python train.py --intermediate_size=2048 --hidden_act="geglu" --qk_norm=false --tie_word_embeddings=true --init_std_o=0.00546 --learning_rate=0.000996 --beta1=0.9 --weight_decay=0.16 --final_lr_fraction=0.0 --batch_tokens=262144 --max_seq_len=1024 --doc_mask=false --train_tokens=1047000000 --max_steps=3994
MLP neurons of a small language model. Each row is named by its layer, matrix (down: output weights) and neuron, and shows model dimensions 96-159. Each number is 50 + 12 x the weight over its row's rms, rounded and kept within 0 to 99. A neuron's up and down rows have the sign that makes its largest values positive.
A block is one neuron, or neurons of one layer that tend to fire together. After each block is what it responds to, as a language model described it from the Wikipedia text at the highest values.

L3.down24:46 53 60 48 70 35 54 39 57 42 62 34 33 72 49 36 45 72 65 41 65 22 45 40 44 42 42 51 41 53 50 49 37 59 45 29 48 54 59 57 48 53 65 28 44 42 59 61 50 41 62 39 31 61 76 59 82 61 44 51 56 50 29 25
L3.down774:47 57 63 32 42 38 64 41 53 28 47 64 55 47 39 34 56 46 59 48 53 31 38 66 11 48 54 25 43 63 74 65 54 47 49 57 37 44 47 51 65 61 64 48 29 43 50 37 26 59 54 52 62 41 53 83 67 32 40 81 64 54 44 39
Description: Clause-opening "as" and conjunctions. Mostly "as" starting a clause or phrase (as a result, as of, as well as), other subordinators like once, when, since, and table headers like Year.

L5.down182:46 35 55 49 68 57 72 48 51 50 43 59 54 23 48 51 55 67 79 31 54 54 45 47 68 35 49 49 57 23 09 52 67 45 55 45 63 44 70 27 35 52 63 40 72 52 53 49 58 42 59 49 49 51 60 46 53 46 52 50 32 26 57 60
L5.down748:33 43 31 57 33 50 70 53 45 57 50 61 52 79 50 46 47 68 53 37 52 37 62 52 43 48 38 60 42 48 60 46 48 45 73 74 40 59 58 36 42 48 75 51 45 54 41 27 64 40 54 50 52 52 55 48 55 44 61 46 53 48 38 51
L5.down756:48 47 48 40 53 49 48 75 27 33 44 52 34 55 60 60 49 60 39 77 43 45 52 40 46 52 39 50 50 53 61 36 38 41 45 40 29 42 59 50 56 23 52 83 64 53 40 50 59 53 33 53 38 38 67 78 50 34 47 63 67 46 47 44
L5.down768:41 69 43 63 46 51 38 42 24 50 24 43 39 29 42 62 27 33 54 65 48 41 64 51 61 45 70 39 60 53 32 32 52 50 59 67 53 50 45 74 73 65 66 44 48 55 26 49 53 49 39 63 41 38 39 45 64 42 55 70 46 45 57 55
L5.down1012:50 33 33 41 68 49 61 32 50 59 34 45 50 58 48 49 53 47 60 50 44 75 56 49 59 36 35 57 41 62 48 46 67 68 39 41 47 44 63 22 55 45 49 53 65 53 64 61 63 70 39 58 53 54 45 46 31 50 67 42 57 42 57 47
L5.down1203:70 66 57 59 55 41 58 62 54 23 48 60 51 48 28 27 48 45 60 52 45 53 56 48 50 35 48 44 36 60 52 27 52 53 49 52 45 31 62 52 39 42 38 54 55 46 56 42 51 42 53 48 22 41 56 54 54 56 41 44 51 62 33 40
L5.down1400:64 44 43 60 48 72 34 50 52 37 67 67 69 55 49 52 65 53 60 51 48 53 70 51 39 28 66 54 52 58 39 40 56 82 38 46 58 33 47 52 31 54 37 36 49 56 47 32 42 57 47 57 33 63 43 34 48 55 40 28 56 50 75 52
L5.down1854:40 43 42 70 63 57 52 52 49 52 57 54 42 60 60 55 57 56 45 29 37 45 32 27 50 52 50 46 56 56 56 31 69 40 49 46 73 53 58 47 48 52 44 65 60 45 65 44 37 48 68 27 53 50 38 57 29 63 42 31 40 27 56 55
Description: Role markers and party labels. Mostly "as" introducing a role or category (wrestled as a face, prescribed as stabilizers, as well as), plus party names in election-result table cells (Republican, Democratic).

L5.down241:60 55 55 51 47 63 56 34 47 55 64 61 50 51 56 64 42 52 62 55 61 54 75 43 45 39 32 65 61 65 55 41 49 50 51 40 47 49 56 48 32 39 56 66 79 81 34 60 46 39 49 35 49 67 41 49 56 37 56 62 59 56 48 73
L5.down516:56 53 37 36 30 34 49 43 53 47 47 54 89 48 39 68 46 43 31 50 64 49 62 38 36 51 53 56 44 35 76 57 42 31 72 60 62 39 17 82 47 28 77 62 39 47 47 43 50 60 52 52 48 59 50 51 44 49 48 49 44 40 49 36
L5.down866:43 52 35 34 56 42 51 44 48 43 24 53 51 56 55 50 52 55 60 24 33 53 46 71 65 39 52 63 66 64 37 60 62 58 73 45 46 30 57 49 51 59 42 59 53 73 47 34 52 63 57 37 64 37 42 48 61 46 48 50 55 71 55 73
L5.down966:45 59 27 46 60 50 35 51 42 37 53 45 33 59 28 53 46 42 39 69 63 41 46 49 63 74 57 44 47 79 41 46 54 55 79 55 48 56 41 41 53 40 50 65 47 56 57 58 51 61 52 66 55 44 44 45 42 69 64 52 51 60 51 53
L5.down1475:41 55 51 45 33 58 64 66 41 35 39 25 47 53 65 50 52 68 55 40 70 52 58 58 48 30 52 57 31 66 37 34 53 51 62 42 51 36 55 30 27 59 39 44 68 30 30 56 48 65 45 57 49 57 60 53 60 71 52 55 53 62 54 62
L5.down1570:48 31 31 33 77 43 40 46 48 41 18 58 44 53 42 60 42 41 66 45 56 35 66 34 59 57 56 54 52 47 72 47 45 58 79 37 49 54 42 56 58 58 50 69 50 53 55 66 47 39 50 27 39 66 58 61 54 70 41 44 47 25 25 50
L5.down1578:66 48 34 45 56 50 53 62 60 61 48 57 40 49 35 67 33 62 59 47 55 59 55 56 46 46 63 45 64 51 39 54 78 56 59 50 48 35 57 54 71 52 62 60 64 51 49 82 27 53 58 53 61 56 56 47 51 54 54 54 68 31 44 49
L5.down2020:46 43 49 49 48 60 46 52 57 42 28 58 45 53 50 67 48 41 43 40 55 49 67 68 67 39 67 53 39 31 51 63 64 54 74 49 66 30 35 48 62 81 41 60 69 45 63 49 45 50 38 61 52 50 32 38 74 46 32 40 44 57 35 40
Description: Preposition "on". The word on (or On), especially before dates (On May 30, approved on 17 May), in went on, in song titles, and in names like Ono.

L4.down733:54 44 59 59 62 51 75 75 66 34 50 44 73 54 47 69 44 36 52 53 13 40 47 47 39 50 64 45 65 43 55 58 59 62 72 41 75 35 61 64 57 54 44 38 38 63 66 42 46 65 50 56 58 58 27 50 59 42 40 47 47 73 58 50
L4.down812:28 36 47 39 42 63 59 85 48 36 34 66 47 57 48 47 48 57 44 72 55 52 21 49 13 47 47 48 36 43 40 51 56 51 41 37 72 42 38 46 46 54 55 61 21 44 46 35 48 43 52 45 51 74 70 48 73 45 41 58 49 63 39 57
L4.down1812:84 68 64 50 58 58 51 45 22 44 49 61 53 53 63 45 48 68 55 50 26 71 44 53 28 39 51 62 49 39 56 47 49 71 61 58 45 51 40 60 64 67 48 52 62 53 48 51 30 57 55 74 27 55 52 79 38 30 56 23 37 41 55 43
L4.down1866:37 32 68 41 35 69 48 43 48 21 47 50 56 46 72 51 55 53 36 51 43 21 29 66 18 42 52 40 59 34 62 34 60 47 41 46 53 38 69 36 53 59 32 42 48 46 63 49 69 70 30 56 67 58 48 61 59 45 50 49 21 68 61 44
Description: Clause-linking "as". Mostly the word "as", often after a comma, opening a clause or phrase such as as well as, as part of, as an observer; sometimes by, when, under.

L4.down445:46 57 54 47 55 59 52 38 49 33 45 25 50 66 53 60 45 89 66 48 73 46 47 41 61 67 58 60 26 57 60 48 65 64 30 40 49 18 51 66 27 40 48 70 47 22 42 58 36 39 68 33 55 63 62 73 40 65 43 49 55 45 56 52
L4.down705:48 72 40 35 50 64 51 49 36 56 44 53 60 55 64 60 58 33 58 67 44 42 54 65 28 53 57 28 54 55 52 58 51 43 62 23 50 41 35 29 57 42 65 41 52 50 43 51 46 51 51 44 55 48 54 43 63 58 48 42 69 49 39 66
L4.down1133:72 38 36 34 53 65 67 45 68 51 34 41 36 53 61 71 11 41 61 62 50 42 54 54 59 64 35 72 44 63 49 37 49 62 47 37 45 46 46 67 76 58 48 60 48 60 56 38 65 51 44 57 65 35 61 68 69 57 43 62 46 42 58 56
L4.down1906:50 45 25 46 70 48 56 22 43 69 38 39 38 68 46 71 39 32 66 62 57 65 69 62 69 49 32 54 36 61 51 65 68 63 86 38 60 66 36 42 64 58 46 46 43 72 52 51 44 48 33 51 36 85 44 61 72 64 68 63 51 47 58 35
Description: On in names and titles. The word on or On, especially inside song, book and show titles or names (Goin' On, Yoko Ono, Bells On); also sentence-initial On before dates, and phrases like on par or on record.